MLP neurons of a small language model. Each row is named by its layer, matrix (up: input weights) and neuron, and shows model dimensions 48-239. Each number is 500 + 50 x the weight over its row's rms, rounded and kept within 0 to 999. Numbers have three digits each.
After each neuron's rows, "fires after" lists the tokens most often just before its 100 highest values on Wikipedia text that the model never trained on; "fires on" lists the tokens most often at its 100 highest values on Wikipedia text that the model never trained on.

L8.up1461:439425468471468487528509534596533502469516430430468452444426517519485458552399457529550436587505436534431536467478457469441488427436522506501462518451508472529402426564489575548438527455568580486593482521437518448531582426564372458528552457498566406529367531547458589441496427489581514470553457454502458487536535417557530526535505506497481483445530427502470403468548528486491465499545542628529585536443565473505481511487491492518602560468520537690433449563501462458535451491592423434596505425532600499469502570416454526602460501539526561545500496495435519472557510529511529518
fires after: " ", " m", " V", " v", " l", " M"
fires on: "o", "ur", "[", " |", "er", "ow"

L3.up380:509492439477515544467483396422504525460469575482486536569524531542435506477381533575391557543473429435504492549562494520523452441593500490548491586481500457401458442530592557524458473514496422511571500530504484510516641563494454488531523468507540531413410521508478586498520453470497418586508425568522436534452478453472588419491522443555516465433493489394470538496485487500439463460536481526472574454468522541539515533507429415489446522426491500470565601497532450521492498459470450382485383469468501407444531390531546525589502588561585520537488539441589461524417485523520585487
fires after: " ", " 0", ";", ")"
fires on: " |", " Lab", "ap"

L3.up1274:538480436471500477540558525452557479500541455672443573591502473380487496484432534426398600472535563459565577510474464511506560399491493551527484572560557496509446523487442463500522562448531487531512536542346516550567555603485553428511521533504488490437571507545519515525543519505502532503517497493442550504517430554484512514552550469494464372385512552397589403467535490493534550570580600507415527434511508489447401508472502435484472557546457525470552549574488437485493545517497481545453435521430489482518485446552472543463539565393575511492501575500532565552491493586402520516
fires after: "\n", " wh", "Th", "H", " bl"
fires on: "A", "\n", "is", "ite", "ue", "es"

L3.up1743:564505553518438544582527478480451492555418491502481514556560535463452511484514464469574554449581517480465390517523548497481510481500546571461474472507539566677442528499563461483482619507501545440511560433524500466515543461475484566468641454478453558432514530404541537530527506478494446395530437467473435483537501492517535498441503456418518482523585519523538488503511532526485420415412509467446434386479387512533483523562504485454576535529460471530426524574535593516547543535526630496474455530501462477536542460480504416490511545496505532571481467510599594473524477572480432614
fires after: "\n", " the", " open", " The", " (", " Sup"
fires on: " ex", "\n", "\"", "ed", "===="

L5.up758:537508432414472539548519477387527528654441502558482509550392512537510480533494526548470477493546462552490493450403466416394533438516426490565497525472467487449492511564492585507455465487535511512503488425511547448522461546406599464435539498467464470507445372439503527490494410436562499536516402515433460506534511510418541540463613484493503488568493482560551544425467500446616422492467449454422447519496497476461434466528457469441493508475512526432495618568529413519565459449554516424451538430493543485563461498419481536558454539498593605476464576493402562480544448608483501401
fires after: " ", " |", " 6"
fires on: " |", " ", "–"

L3.up107:561508505545491459508447443454375560541500499473569575508433502576498550391513505468582572493489489456496534432494589488549409432427502415496509503546582496535576514534495448473554432521457571408588553540385465427465482469521510512429512474481609508468516523578537482565654435473540397578562504492580441471446523495495525451549579442460513484554554417478486462540638461471503551486481543545478446608554421426550499532423478520435452429558510538481479517483522562449494541493510408364449528492487455514570488552567543497541419476474525569569544509493465456513470513500436540501
fires after: " the", " D", " of", "|", "-", " in"
fires on: "rag", " Trans", " Ital", " US", " Y", " Le"

L3.up1715:478483476529527517515535479572547471530604564443421459444550532515508445502512499532465522476460477565481491449539548485553493491474501446506579552496532493503507489510505583415569455495439536528497507477418429556546525548517451572406573552450459510572487437471484501517540481432472569423562472519397499410558585413565475537615466511528526574425438508520567496478554439570518606536427571458510583449555502455481466591493476561511393481528478538409518615441470516410538557551555547614460445485559474511524488525516552408574454468558511552573515432479402526492488447405416402502
fires after: "b", "m", "M", "f", " m", " b"
fires on: "ar", "ra", "at", "as", "en", "arg"

L5.up1402:412502530503507448550451492567471474516396538517474480523505516494456478478461484462505542454490497506502492575528536558442470480554518505432496488593492432575492458494647444522566514487384515500529553499442439445427453500535551549481483462478397535422542470552554501574590522479526499485474478528465529447521524531499409465447495557519499527413469477510622529541561382496552531541505531480494553380540514551502485470508415548496583517456387502426505541518446598565560525465472453521512468482488552516568477484529509478602471553478540493461475495572492651572443454582574429505
fires after: "\n", "P"
fires on: "\n", "op", "l"

L3.up688:491639578603518477494521533484407608449521436481515487463414568552535548516463528454583465498484538520461615493498466482517560444528626452471536463517477505496519552537592502595498582522549514433481496518488531452520519501477469475504466467493438480523400542454432599415480509534513469458452553461542482525613481416523556465473549521455596556555469475466446443480534515479446519535471423565431516541531516540508552495394500442443505486419523430571472514447527526491454500510404497398521512457514405483449507503436430506443495457471562458485517498497523461463461434573547572537
fires after: " ", " s", " l", " sc", " v"
fires on: "er", "im", "her", "en", "ident", "ient"

L3.up1083:431462547512415494526537513418546547526561473539541505564594516430437501485482422502511515485539539454483530575605486542477499523525528478471459518541572466529400431450520614546524547505516460433511451501466413534416601530466596446479546540424414332500504565569510430421535421497471492489490461493521477513596473563521550509450434451458540418459474473482544445573523459561438499519450523553451488441496491521511505572520377482485515597452446434513626576523537543499506478511565536487463550466451444498474387463473523517525515580489529445494495511492482527556514535519497561490
fires after: "\n", " "
fires on: " |", "\n", "\"", "The"

L3.up198:596509435486443456481509496498529414605489526581490473579489521438550468559476560566458470528634458505509513512469502550471484569499541450589534497479413431473542451575576508453473483574479475505513489463445525406554451527417500516450588460575522596435461429543468574487545470483442517520528429558434498458510502495511551498510569576472503519512423579538408543432496488558450434559519439555362545530547529425465544478510509436483455444494493540439512541387466445465468441520424474487479507429514408404536537526469469510480457510451613494500464498524485507491440465424540463405
fires after: " |", " ", "|---|---|"
fires on: "\n", " |"